python train.py --rope_base=10000.0 --attn_scale=0.125 --init_std_o=0.0 --train_tokens=694500000
MLP neurons of a small language model. Each row is named by its layer, matrix (gate and up: input weights; down: output weights) and neuron, and shows model dimensions 16-271. Each number is 128 + 24 x the weight over its row's rms, rounded and kept within 0 to 255. Numbers have three digits each. A neuron's up and down rows have the sign that makes its largest values positive.
After each neuron's rows, "fires after" lists the tokens most often just before its 100 highest values on Wikipedia text that the model never trained on.

L6.gate292:122118110130137130127107160148096138131168168105133093144115101151102174114118102153088150108104147106128125167138113154134114115148144140121121107135160097138137162137163125167106120116144137114141132131126180129145156156127131121153141143096109122149170135125081143159126105096099123185088094172102137139082151142152107117131116136140163100080152142148121082134134128127152178090116141130115141079108085088148143147065117114144132121144147142109131126108129090165124136112132117105102183152113127124135135119162132168140136118141121126155102119116075145115113145136116162090176143124133122105146151124158130147142087122158165134183102127173154082116133064147147081097143141115138152156139154106119116168168176111105119114098129116123124119153135081153140106111150124
L6.up292:121190099095132119104140114191119141159140170104123087143151125132133103106118111124105122154109144117151142142174120120140107163106133141138154149077152130132099077110128143114134198164133142147141171145108106111145156113103120120117181106105101094137168121153107145162096136084145134145164090184118159117135129142150150160112082119062155129135157108137152107153133138134182097124093158146175128111093097143119134108092093125134117125177138131115085119093148084146111143138107135101120162133146147135156120104178138138118084122164109113140093120126159163125140118155133136127162143140167115138161141111141165152152111102130147151097096112112134114152145115137154123119126094115108141094161151119133116166131100135110112110135096124084140113151151125136137136113129107
L6.down292:111178123122114183108123113197104139141142151128124089147146177112131113111126101122096140147102124118131121154168116133103105112122124125154136145110140140097084126084164138169110150135165107119134120116162132094138142122134117119150135130136091119150179167144126172141056116151130091157156134114136142120116136143185161147144117136106156106120152114147118106127143150135145093139130166133160116100115156111138142146082095171094142157166115138138063126099158107163135113162103117133128118130129147168148173136173129149138139126136116116151135140131155150110156103115108109124140146108169105120160114092113150144141181120088122102109101111141136120139143112098173117130131109138155118096163135102126141161142124095179118119084138161067168123143144095156131120143143106
fires after: " S", " s", "S", " T", "M", " N"

L6.gate0:136172136124128105118129147114156110160170128146096178099137124177125137126144122157121110152131124126067118082122125107133159121136102136142171122124121097125124114111146139102112143064121142123138162095126143184110137134119153093099136166173141130117125089167113103128143119118119155127132115095067129155202084120111130126145141170150128157129133140131124144107121141125133097148120103129150115125104114150175153139129105143133096172176142127158089075086137139122166111173167139077128124175104125119176117112084095123112127183097157094109164108117128115134118118129144162168112128145124139103124093135106115145114123103113147124139168068132163116160110157140123149162126101163133112092144110110143107131083129131119135128158135148130128133127163137110157110164163142
L6.up0:115093109114107142088146138109134164156129173143139122091162119138143170137133147089126079129073102117107136130133129138138085159168136105128126119157115138122145149130134105085142128106146162159128099117161136134164098109147116127114107121177148093124128120145120108149160110142151135131164129122130182165183123118137117133158122131138112152115142172128104112168134151119129103125109148124112121129062135125140139098098108134105102142150078159121133091125148147132158129084114168104084159145133101128135121152103147131155137148104102096169151132114128078105161113146115158106130156089094146124137172140089144121124104078088142113131152179152157104161156138111134121111142159119143122137136125093119177127159158100171113143151130162103098151153134090091132108135167106
L6.down0:126105051143154145146155129111103137150125150135160167123132128074144160116162150092100121145093125119125169114153131143153084160141117126140129141123105121130149097173115096150111112127137138116139135146150117103118089095122151102150125117117189148148156146115132160191179157156157119103125130133146132107136121148082154132091123127100119160108157144101108135155140121105115136062137171150135139102128122120121098105133139132126128112125134144142145118132122105136119114110142183128119092125122172138142111167089130134147134099195062128134094151165084139130137150161106172142145132130140169139124140147135079111145148175095129073101100193120141126153147101117121146090159128079114152128161168096117097140145118130122099111123098113135125135120106130103142131121097130
fires after: "D", " d", " P", "O", "I", "R"

L6.gate112:122154153113171132095117114110102124151135110093157157128124129123166129103142106204125098109097122168143102124126071085088149138109080150165130156084122138136126131110098156151134116115148103132113143119136124181166128121141111151120121099125173149139141198088116112133118122110147105150146124145116136124122162126141106075126099131111162138149130128135113161118155145123142118075087166111125117146140119131121103115151111134125107145132136158135156123087166142091189160123087139129131125145079102123138103136145120102128123122112134170109108128138137119132104158145103115151155152138137118166134136113145158165175155122094146118089120118093126116155162159110112149151087138148125123094109149118110114105121149129117109095053140134116066167129124119112095157120116165
L6.up112:120155095097127144142159058142138121128144144122108139139079125140142134111099147190119094117089131136122116111120153129131133118135118106120108146109086131150138129125120142134152119106123121135070167118140166144138134170095117128162107150156088193099114166111149151122140136117130157078124162148146091138156184114135115115131141087150116121121142137132171163149125136106136095059132139152141132136110115127118096171155166107137109144150129138145084154089148092116135154131068115149154113139104086113124088139136108110149110142114141118094121129104097106168171141114140147184149156123081144117098125127139127166135101108117104132114119132152171145125154187111135157122099143131096104110149144120125131086138131158095151120112150089122150153081115167105091156169094128
L6.down112:156087130132134105135120153117098126140114050091162125134164112133182109118118112126116078070110142167109112144120104106136154124118109137128154172130176112125152141105111169130135097139124091160129152151114120152127164113129091145144094067150139112148123158150085181068131136094089135156082148144146145149130148131118088098128130135133159131134088118125159171100149156123129127160107141126128154133137141145086145133091080110106102118114115119157131103104148136120164135139127115134137080148108087133112111137093145127167134117137112191153150123095156109157140129138120138146156133127116114126121129123140136132132149156108122120112149128132130061178145134137132146186143134176141138104130165114115130100112106110109117082053132122123103126159096084111107108114103183
fires after: "\n"

L12.gate507:121157122152133120139113094117118099124113115131116132126101146099108097134117168156111111107115143156133124138158116083162128145075129125127163164081119130106125103132133116145158115105115179114149142149143146143137185161054135181113135150115117164123136164071130101172125178099172097168134111118144069180096124118121121156093151137145121128172154116119140137085131144104113091177162099123123143105122135148143138140139143108137123120110130145164109121106120125164180122128113137126119138118129104096104129173152104126097142158127115180155130113125154118128092151118120140113130106137151159154095074102117170117146125126105118101114123158072141107150083156127139117163135134128170165128085117179147133107113153159111114114112110090100137128146119102121135165115143135
L12.up507:147100136103115158085141100090157140142090101141126151156119105110129118118112169174161111149106142128145141129128124168127137109146159100121123122088135130168165156120133125108132153133117107142124142164116147152136154112104133126163073098114115095126125176124142141133150138131135073139159156088099091098090124089161137142131109154135106122124115133108126103132112127132101117163178095188119150144131126089117144101114100090130171085096157098120142129120100122130095155138147131127119092148099083122147161121160128127143134162112164152143125151134110115135175090141139135147161152132150120126129108123153154160078113106101150129106118135153158157151074115141118141137129160152142179127132105190114103109142094173128194128130126119142155116110138106084111076142093131
L12.down507:126170116090151158088129127132075126116154117154111132106115139164092089107148154136128100147124143134149113136186109147131128085122087197126140154149130147132132083146087088134132116118105142118092173129106110120095110135122125147136141113105136155150136129084088083150131159086166070135096128134109116120096151121132119104083162146143162145128116112100142122083081123121120116207133117111144115169111076118126134120119137152109153103149119133132115147107100148129173128113154102158123109128125116095084119112141106146140165163106138143103156123126162118148099182097177113127115101180133119139083116117112147086157105125143118145135124152109142128159094141120172137150124139148151143126142135149080189119127140123133104088115138083103170110121147123132132147098129117
fires after: "\n", "-", "6"

L20.gate802:167187098129137143120137115149114089169087143108095098119163114121119125142179155140081171138129116131131140145169130096111130177117155155088076122134099142079124125167163137155101116173142153128119146101140096144145162121152137109133128123139111121097105142154086171166124121123131086104166129116082134134127127151121138135119134105118121141106162157152101189131129135165106116123118090114073079117158149085191140135139122131119125128138151122141100126146141135074138134160104074138117126127141116124102148093139101143103174124103129147088131137105131119112146158127122117158084145092135074095116128105174181117107109142155158150105090083142115152099107121140135105090117123139120106143129143137116146131084123143109120110133149110132102122144100123172134097147127092
L20.up802:119158125140121105101094120090124122112160132124116129130151115098169114140138113105166137093114118131131112146145125128113152179104164117095112100165135159152089112142097119134152125130090152146095139099109145200125181102122124175157108154104121114109110153143138110124108136103171091146112156136124146112142123167124098111143090137102091121138138144162161139138151118132123133129111115175149185102140196142131092116123141113137119085102132141130141125105144140151155089167108094142166095142114100178123137121101100139115176148143117116096144116199122113087131122081136093135128110124113107102129172171140181138125146071139122102095119134069146076101112132159122114093142111122095133129101129095124155185114104119108166124141168125119133131145097145148150151114131123
L20.down802:165128134115140117124165152154155150158093132131116113155118160150135096141102124172109116119109070102097127125121129190085137094162112138159133104091129104133088131096113132107125125111167103146148122122112103113103102098129118111122148152134128142138144104113111128107138084125071171181127142113141103146135097138147142148126108138110117124156142111137086118108148104146103128097091149149126153125086110137096142117112104100110133121093104152098137127118121132086128101115120151115096160109148172136129092137144141095099108146121103111173146131138098111166131132093096153125138121121101133157114096110105137075117111148144162120121102144000121085150135134108118140098130147112124132181118157156145106138152143112105093112102069142166107147119097117095157153094146127
fires after: "\n"

L6.gate379:128103112113129165110143133113116103124148136109103105158130140127154143160120152139145139140093141118130152113156090133115144195169111113109121129126144094142147116136124135108121113146135120141135129147115111136087106129131111171135137115187160117120104151143102095175112121120164173140178116139158138163094139113136134145104148118118123163135121086118119082143136160098147054154119161127145162120118101117143078083141108140132110154144108156136134105150139132090163143123134078104128185104127104098128099133140123109163140140148105168141107098139178172146128123159159102130081137100154110121110144174125119088135125151104134146104125161127083119159149168101135142122134190161130092102115121115108107145154094118138151138113125109146100146132148126120112107112180112
L6.up379:137141123159123161129137132133129130133134104141122125070144163149114137124145128134096080119147100118180136141173104104118121171084137133097094132114145128149094161145160174118115133128132136114099142131135134135100082129076160114117114120114161132148117109175126117090117100113125124083107123126136146097109135108148130116097121144113101179091107099086140086127080060100130163138087155112130116181123145107123118103113162146096088122074095151095065140123122152167172148137131107127136105144135149120146141119150089144089156084139099108132133117160119151145108116145184115129136168099108130132136102108082131134123114116151161119100174105167134095144141150101105140106108138101107111155130125096123122135114106145140165128117102134153122150130100148130160104118166112
L6.down379:102154113135114152135121147125107119114125110106140134111119175157132148104175146114121085112110070108126124169144127170125106107123088111108114146160155133107117082140111119136143127110087120145118127148106153126083087110131161118099114127144142155175168100156111113122157118133180079123144116123102137084121087124132147115123149156147110148114124075136181096142124122101160120101100161156133134119131112113096135141113180147133119101101129117153083142109181149147082124130140128128138109111085175166122144094079105135149121092137134114135097126123111139098109121127159131123137111152111114162142099110125094151107087116131127143105136125203136161170115151158156133099132180098104112139071116131146118139080146148127126127093083147112126149141136151143161098096157124
fires after: " d", " D", " b", "D", " sup"

L20.gate604:144112114152123109143146147146094094148137149087136127106133098111120125164136120107140153121194142114149137075144134118109113155103134116108111120164112137112155108172115139166137126139163141151067129102168168158146148123161109151152128140151117133072132168149131100123154147106120124086123132135121173147140133171131102098110142104093149122141165176182151188121130141128158135117146132105104146128116104107140148118093160132145145094117106100130140122146097117119147062164114107122153134140122089098120108092129115106132155106131121099152148122127103097100087137138085123151103151140138147090146138184115128117105149110146118125125172119117121133150106189143091104125142147098132095129136135149123153114088142094101142110120181150110121134149064123163138106145085058
L20.up604:123136118127125146137130131103079072156094127131125158111158112135148098116132170114152137073127159140143137138150120094149127153097181136096100121146112163131116098141124118130113104161161151173108120102160161126162155116121127138143129137123103104131147133153164093180108079161157099069152166111087100124154140154121095151157123134121127110136151121137121161143186091146148109109099104116109120161154141142127107114108139155108136139135163130109102080132142130129163136151104100104156099137131088139110090089105118137115175146121157105074116119132151078092115169107140089132114141131124153143102168141108143161166110079124148120121154110086142102119120096145106083128098120136129130156128081121118156179139115150106139158139166105119098130155129154145141135147154053
L20.down604:140131071106164128135099133132180157154160125112135103105129140136137105147115127114127120141104118116119093141112137114151107103156093137169138123129131136102106126088164134119093138099103126159143118111121115096154098128114128121131169156177123132145126137105113119096120124098107177138133136111129116129094139109137133130121137154130131165106088135126126080117135137129133153141139157114154037119126096144148147151135132115141115100116106130119125125119135133128123130122140170111132178106145175104097135144109155127110075092168156127155130158136143116146110100119136157122139152129144151137130049141163114148099123153121150136159128133000163127126142108110130074157106118123129121155144131103142096086108138103145109099145087145112139132138189167154097138127141205
fires after: "\n"

L12.gate26:151122103115139140132098126131098144157155141121100156124147147153168139113107167097109118128128135207110139111157130095106106167129125129136139126126133128116126170126147146106125116147108137151093152108120155124136120136195119105093155092142157126130130158114139178137134134161165064086141127129128116117115160091084125117091120127151123151124146160148127127110141094165161093152117168123099179082155128123128142140159118158135105087098126128113167148111163144134138096116091133125129115154139155168136152149141064137134132144135108161109138153129160069089188192127115139084137117120126188134085138137146164105118126109090093148176120126128166145109136143108150117155105129166101110126149147102123106155108150110111105133120113097150114107133113129135130123135123064
L12.up26:107116113159132145161139152138066146146154125125117169128153155172138105115123135095096105092150143145130104129141128162129118167102107115120134117127122163126131156129126114155156123106115107112126151085096128130121167136145142127145124100142124145115104186086152136130136126162204137098161117122089142117124123146098122128107114151123135116090135112105163139130115077163103106132106147151095154126140143154068111108184098142126116097107086117131128110078179154121163131114085156173140108134157129184126144156131058155122130101166129131103132162108194097135156131103135119103131131106107153112122110127127157109179131078126110125149116089102136113147145133123154105154119136165080109096141148124107131144136188122121108143114121137129118131124160144128101136149110074
L12.down26:101137115160144143140162109100121112115087156115141148118136092131107093118140097132122130118154127096167111160124110180123157058100103138121134116166128124151133135123054111165133157086126126130154110107115088104132108119068151147179112150144081140117125106154095097149155112139103133161120106111079134107132100152182114110142131130130149109123121121077170133147116138136064154150128121147135144154113111124089104132102122098107149117152099118161100100127172128118180134137138135164123108086125116122115117124108149119147127085118160139144104156145149144157108130109140116147106128120095099127130099113146113125145109116153142084120169104228111122152090145134121157136166152106154113118143105142114123137106147122124153108120095163090136158121164119139124097112135136
fires after: "\n", "ib", " in", "is"

L6.gate381:138066158136136154120127164087144107106101079118131135106104085146127149134142131097140117171144111079119109066147104139101115131164132121149145078192113152106094109099134120084143137149087122112210141134124167119080100119144124102114136097192134115124134142104111154123145087165141121112135159103126114142120130121135086117109133091139121156129123152144120150149098162142122112127073162123154164121129159118117110128132132127061109090185144127114128133162130125157131132138178139135109159111098159090131093142093140095108131141109161106116169075155120150138119147109132157132123153129155148142103106148144079135155133145098099106132121097152092121159121120108157128117115157159161126139130147151128132143137131137132142152153117127130163125114164118136111115147121167
L6.up381:137129150159149145095142135128155115152140149098089096141141142166108109147128134135134123148134116112120116086123145158107123134110093125144125087128147090184136112109108120140117130067140135149145147107136125083147113135109116137098123104167100165152156138107119149133159124150128121121149115118120118101104136080149149100157063105127146131106123126086114186118145083133130117164141106105167118141087140141154111122128137105125140135122139150137132107132152107156169103186122136128092188164142163124106124106124139181149149119118113132130126110150141144128107120117126144137120172133126159152144133154105080160157068167165162149112114146145120124114140127125189153084088163129133161153115119087091124156125111103125089106149117108163137167124151109100173081128152138
L6.down381:175131123098131160142143117101152130074120092093133108090135120122134180147105138099143135158144113090130101108124111163102159133129104138141129098151120140112157103114089080142132080145084136123141111140145148111110124092130160129112164126177152141121146142132130120134178101172123102135156136137125128126141168108092089126167115097137101105090130096153103159110119185115117106150146125124171128079157110148142135148140164132096154113107147115122117131132154132181163110135156152128119126165136129127141105150103122126141135128158115125129118137148136155125138127127121176128111142156140107123126105130106114162128095170151094127105126161124101148163154111171138166088112132084149121096110124160152134126093190087112117153116139135132171130152138094127094109146108172
fires after: " R", "R", "D", " J", " D"

L9.gate720:127149189162126154141160130122114136143124169120131138122131156087101130094114111122127117083155125085104129118096146173143128164131138115131140134113172158162123101126200136152094161125103174109127135119127154142084143111144171123157109133113107175142109152127130113141112132141085121119121124138106102110117150110134109166101113118095129133162098101127131139102104148155131142155107117114177097126153130102099146084143117088116092129140096168137151126104134097180134143079127139120090146117164157142122193130107148131115111111169106150095143142093078138109131166124080144116130117155119150122137157093119122111159119068170147119144145096174126110106164143139149094144134099129129114141145129106138164136067181134131117127175162138118118126108116101142131118109137078
L9.up720:151109101123139121119140140132140137104099103153131142118117150129133162155098125120100173123123137134149139131158137110081107139135153103135139133116178129124111116131146131111125119165133143116121170095104145112129102122090133085159170148137137144142106092130130110095117092128119099074137112156136149135058140130167130094151111103104130116132097177129106094137184131148136105145122165142158192102091098101076106102161078120114101102162123104106129125123075128131166145127140105144094140118138160101130078140162158111116125129140163111150128121125127099118114135113099121134143156107126107137134160111119117102138132125135124070109115211156110163139167081118114148163138140142116148143120142137086110117118115137122122097096132129100140137169159163136127113147142140
L9.down720:144106108147126141155168141141170109124129118102097142088076157108148104155105127122135083118121124121140085191100097150153110152105133115125104133128137163136143129094150113182122153134148095128120156116117116088146143168116114133140122119182088198126163138139143154170131125095123147132138158169131090153103125131113126114136135118113134096118096147101135142109127123133142163169146137143149119146140152162158099136106116110149143088169081169153155119121178070145120161122123161086102148114178130093153141085103115145084134103128142127100141128142094147087167129134105098125124134147113111125134126117140093123175143148144116097150138110139147089168138106122112092140118086104124135129115150109136133134101159114175153081127086147103176151146085071117146103114129107
fires after: " T", " X", "B", " qu", " N", " j"

L6.gate650:110118133135123143102137140112134155100151130127100115136137125130116148108104117105157136135120140145144125121094160114155126138135158172147136182174088125140134127111135157092128101146141093105112148130195143101152101121115137110176149135113120093160119152193119100158127145139123108118133141132151130087135172100150094124140123129164126166086132134142105070119152159141178112120166126137138143112151134134187195156116143125103093101144166137146151101140105144088169089161130119151133163130115102108131106127156125149133105128109141112072088076127170098158102120163115139149095135086122140116130151111128141103092150117106142130098126130131104107111139124115161109127086156108133071111114138121148126141131103101111146123125174123136125113101102076158106125110097119
L6.up650:128141142141141131110086129124075159110146153163151061147174125130124097137173114076173110098129108139088112102131143152150123138172091140174139127088108145152126114117111094125122120145118104128156095159119182098117135087124129104125128117123100169148116136111139091189150117145148157159165154137170136065125092146082101108104104138102128143132131163146141101157129077172118135122105132152130157108112134135146121098117139144092124091137142096161119166167185151121115108142137121165110154133160142126147132106099073137169105125141077125094117115134141146153108131115184139134147134126119148127122145144114141117164138101112161154127149148106129125144173135143109141119138129144101135136113137088155154121103131138121129097141148127142097116114139119158157125172076143
L6.down650:129179141121155108160112133134110169112137155148186075123163151115127090144165133077115121105133097139097117100129097164146108157152115102131131135097138145115120097117139083120134128102133089134175110132089126108115141133122127119087112156116103153132109144105172100162116104132178182152132165105135121083148120111081106113105090144118149139127164165140140120175104100159098132095085098116087128131105122120087089110154137138086142115098117094121115159119172154131115114171156126159110115117152154153158109127108094125190094123131122139137138152148150166144112130075162134133122110141140149106117125121047085142191128111128164145154142125134149155138158116139119140122135120134126169131160145089142163110086122129130099121140144117143131116168150133139140129172110127
fires after: "\n", " =", " the", "8", " D"

L6.gate412:107083147160164130123088125146146152160101157113122136089137134121099133134125143128171156115141103136091100123102167106161139106102132104161113125147108142111080108133133119109098147100083153122138166116143151133096118161112096144134119156109109076141132101122108120125151141091121151104118136129106123100107116109106168120085147121157121154148127142111127141141159131148114157145098183134142140099093175146167122143099107104141118147152130146119120135115134145110157165140086145115141133095117092118125134162141089148118111147113142145127139081178132127088116099082109163096133142100094124120125159125120134103121128083164136159112131134100151052172124133119118161103138131097111140111119142113095111110084120155142096126133142120131139153090178067063158120114115118
L6.up412:048094136119147150108112091143138151120079159139162113142114127128110135126087141131125106134136132123146136139139121143168105144158142122144161134129108104080135095108091173158116150126159115145104130133125155160128161138109147160120110085070147132164111098164097106196088155134139159099137132137093156107104109070113115156151139099170106178106117119135104100082126138103134147131138108097124146112131152110143113122138120139162133154160178115059117109152146115128167170134144116128135113115160103145134105166133141148133154175125120093126148119125108145156130097127080179133149138108125108143135175146132150107125052132113101186128097115080133118157126154118128146140128108132108111139112126107136132159156086124115106156114123100076140153076108094111121138103151133
L6.down412:137056163134099131140108130152108144136143121094163099106116123159133135117146162106118121100124091127130130127111121099160136127131106131156138129124107105143148128137109039173081120092126139155156158142131114131133154119134133139135056086112118109145139115150124140099116152101138121161111097173126153124102108165129076141145132102129158141145104145106141166103095127111127144127115112147117117115153113127160112138220164106123098129177140139136138108148128137169132151167108108141114111115133139167116167118139098140127150101145110136131177157137122117126111147106096186117116153089155128145111114199150168115081130151143102173109120107143173117136162093149120135083128148105143116126128133103110106122121104126130069131137143148125145142140150134137132142129175152
fires after: " the", " The", "oup", " occ"

L18.gate528:074149149143149170129114094134127130133160120123082108123123110061166117163115172114115155114128125150116126067125146140081142105112128171125124112170122101134113120118144143143095083156163137163088149101137114129151169089086144091097057183085137116164126148095094144140118082133141173142131147088147112158151134150146109136104131152098114120105133116170156162110086103152124136163141128162116125111088109092161150113082099165134149132143151171119105063085115106134168121136125145102126143115127121130130084159149117112102151157145120145112141114130163145138124134100141135100158142093091143109126114142102124131102148120100137165135104159154103112128133130146114111122126160124136144146139129147124099124172118174127096146108116136091155130142123131133120139167157155
L18.up528:143132119151148095124110087177126108135152138151137111145112176157169115171142124113130135140106151172119146133153091141105104121073139098130102098142125177179112118137159124131182148135138128139082112101162165154141130122086086129110109194102104073128119143116096104166073124105157129108126137115164147148159121122117112153077141177135093117108126123122140132163157120175152142136094127175116157148107142098146136150100147149174100150119109145183131095096165117142126157141150104135111092115107105137137090138149136131118168133166118156125121121118140114128114148080094105086117131107119161148140117166134152109097172143141113117090122153140119111096140162147150149151124125158094116146125142135161087142165156120117123110116105082124123144144180132155134162138101141
L18.down528:100113114175115133103152115125156105094115133114114109139162144124112095134112130152119146157134162096116150142133165127142094123131093103150127126130128119150131142107150169115148129140140086080171099174103120129139144161099135128114116125116124146135129103118074116145138098165168174138157177113111091117160149148131113129082125128099081155083093124120142169116131103170120157138126085131113153124135102112091173160154082097106110098106109167102160075166080134160137117156154153103097144124125149118154116100147147161097104102127145155143142092081151109098099121096106117112120131109095138088134146122146144092088164136130154128093120134183091090146135157120146154150104133120164166151104117121115137174144128136130138086105156148139121185117147132144132108101119093
fires after: " ", "0", "\n", "5", "2"

L3.gate145:095125129121174092104162125176094189104156129141158157137093149117129132136146150146100132114128102150059131106119169135133110128116110139108152154120124146152109141164097114127122155097062156118102187151114129103108106119085071125121156134123138129092114144142111180139127116148144105129139116140128141165119117111139086097142098116129121109173146153141077155137161137131108096126131138146122103121144152118091144128143097083164116117120143149142131133074121113143173145118086147109110112148111098119129105137111122139174119120110125162100107139126115137112124134139110154112165096095118100121092135131142150105150131109097095141056113143129149090132101156138136109147128129129172129173139170089146155101101083069147152148147150125133120138096112102139134156184148135
L3.up145:181143117100125124114094165143155145142136132127110134096091133119139124138168133112175114131125128117180116133123132123135176111111098147130129123166140119131102130187120125161176154110065158172125179160121137150089124156120114155109131114140101164137111134141161181136154111150113121128130170145149126101129147164141140121137122114123126141123120118105160146065134123122122141130109149123126134122144142110098109116133119179119124117152155118120136152148158083155157165119142121103144098139125076154111154124080115126148172172097084122105116164109140137116156161150129148179123127145117163122129145147096144125188132119113139137116159147109106162125139111117109075143154136166120129109115096154126091125147099116128103143124122101133091133099092099153095166145100118
L3.down145:183133122120095148138079163131177136125109136125097114086122126125134128129148125108187112125116125117188128138124122113143161137110110155119134121177142122104112110184117118167171137133087146181131148153119138155124134158141136150108137098141114150143101115131151149135179109142094131130137175129133110079113157132142154097126125114127139133100100105122158126084114130122128152145119142114132168143132141130084104142141120198098106116155142105129116165162164096157119161134140113125162115137116087160102160120096125135135179160132087123111114162098158129114138162150128146173106152156124154120130133134098132119166118117128142123131157144126098178134143110117109092136163136143126126094091093167120101132139132117121073147111113119133094125108103103138082160132084124
fires after: "==", "\n", " ==", "===", " ==="

L3.gate657:143090105153098110082119157157092139121125150136173095132127096129158122165117135149115118133137128125128151154164179091150106114128100093121145149122153127160129161136119120077155114169125163144123168115112159150113107100129139152108123103169128154151133100131144109158156122127149112148183148140117140117143133110126104119103130119092088148178128118124178146135164081117116080106151186113097086162127185104118157119125154105160121121119122140105148110159106141157152152160114119161150153127118122097118123114083096127132116167134145141120087105111133113085142123136079148126158140121089149100147149124159102107154122168160138143173086137072095137108118148149129107123100108131131142156137121161138165137167123112148150127103166113084110162105113164091134141102117084
L3.up657:181119086121144149109120136136125162153092154128187095103127112134147135100131163132135165125171130119108150136131169119136095089113095108091121115099167121146150136103138091094132095143117107137100142154147090147140137113102142134079151130128096141109134119137143124135121102109116147116168123132127146086096162086125127105116116092137117129150113100111105123173145131137134112145110148147133081159103186162104135151111152139151055095144144108142107139098135169113148137127123133134162139134104124161163119150102125115145125181153135135141117128068152101124127144135087173171141168131098092132173112127185151121151110133120076181151124135120154093126135165147168109119080113129129112142156133105110140178117127091133100146131145128122100133081140141089142168142083114
L3.down657:180120092129130147111131142133132146138094171128181117110126111138157125090128163127134141121161135115080145117134154115146091082097109130101128097112167128157152133106121099078126108147104098129099154147126094128136147132090149152099162130132108152117132114140144123132135109119101151123161132138125155092086155087118113096124110100135123123151119097104102129165164136132130109146105156134127097157113176171086151153096129148147060100143152109133103143095150180128145133138143131138165144156112116158160125143113132107140112158154128139148115123064143097136116145132085157175132170143100080119168130135173141108163106133127085168150103130128159108129122161133163111132103116137127110143143131117113146155106116099147114133136141128124102127098163132070140175135062103
fires after: "\n", "==", "==="

L6.gate648:117096129164127127122163143155144126133111177170084143130101127117147167149083136144153137152125135128122133120163114071132117128179130111144167146180089128119123124119143163089127153135111130138134143091146167110136133185120120149142153117150130136112119081126118111118083157154117127101138131138126083133114118133116106146126161127149118106142106087092131078082164093163145118155123144125104128077119159173186148136092123111128113108166169117148126125120132125111196136127128147127130088120118148142114070134155111135140105137086113147111108088132113091134153101111121102149117116092083121148106126159147086092108087109113127165137147102112119122172116169143142127105143156103091101114136111178143115105157168140111124081139127136117133147112140095132130147125123117
L6.up648:127130126141146145120118077171151096149111107195121129093142100161178113127097140127149128149152167161122108161121149113123138112095098134136202154154111066093167114121152158104101135125114111122142200136126161080121133187113112129116126104129105152131133125104120086122102084141146149119151193140135123106132120095112116100164119120135113167098131146129131113172083131137136103160121155142144118091135151131143070111101134107118127118138097105119143111148145141132176142109158139114097120105130143123078123146168137124086118121105115064142156131136074116121112124125133110111147104118085129113127106130073176124145145153089110171136102136127127140180134188112173136118136132150168114088122111139110125082140136161146106126147137123155145163141107148134127122124123130
L6.down648:109126168145135155120159099146135078118098147152090134138093109109114146128076127085122137139143149118130140157059090110146142092129108154167150134153109084117147128071186135120086138117106140131180161126147117103102139180133128147141109098131155129173092119090158140141121177177111138114169127140138148151136160100122116111132132148168132119122140105147117145120133111142156160114120159113143118112099147159155118089161158150106118076162118107118138117162143114159181149122129118141084061119124161114126101128151103132081093080096148115079135125134113126110135101116127114107139075143127102108151170146133138107099147135132130144123124099141131128078101137092142099119128110142112141095149096121087133121135098124143120127093114133155109118102155153138134116103123134
fires after: " the", " The", "The"

L12.gate493:089121148125091174155140138101113114116133138120108132110112110117131130176133138145141127054136118117115149113157103106102123170120173122088093106171140124123152133162105139162113111135147143146102138091152174148123159102144124147184089133150108113125125184121146100161127117130129101129108113101118120136127132172131113107130146130106116109114122134187126177124123136142131121079103137116123181113161136126150128169127104173133111127119119113119122150116150110094167117136113136092162131110099073099085097102131119135121155072137063121092123121136139113085112167114109102127143169140131122119116182169128147118136155078146084124125142095180133143153099118157115110075135160134131108121117129140108138161118137145106104087162175148127132129174081133144136113173074068
L12.up493:106149152096097119139137142120112090114094113107113162101115112108167124152138134121089133085125102154155179103163118121123173160111154117129072126153102152122141115131090118197110130158153150100111158112149127123128126138154120177143067085124109158093157166115179107169144123153124074112141116128123119135141121158115081107143153131091086131111125146165148159127118136159130133139123139110103167102146127130161137137157128154146128137144135085112134117140134133122136098152117087127139116129131110123065107100109126149089161089157135081082118106152098091111130158134115104128137125104130157110122157147103154106141086128139066141091170135116116137117103142127143073113137104120101149115116128119098152164124133147111090129134194101135117134136112138135136114153083070
L12.down493:090110126161119110134111118135110104096111145128158115136134120100172127142114129119133125065168140157138138115153139115135119144098148102105101142149104145118154149149090118151142156148143139153115161114144121138151139120140111150151135132124110116127148122135140128134139132140144095110152097149078151122122108137104112114130120118116119115091113135107138118124117145135117092135091112126095228148177148100143137096111139123115118127141135132148135102122154118148149143145118105113134127147125104140131111117139111146134144106106126122082116129124164095115126162097121097128140119110127115117123230135133144154144114096140110136103131116255110151130116131149110146099134137145118111104125144127085165138129103134113161157116180122117125128120095136124158114144104082
fires after: "\n"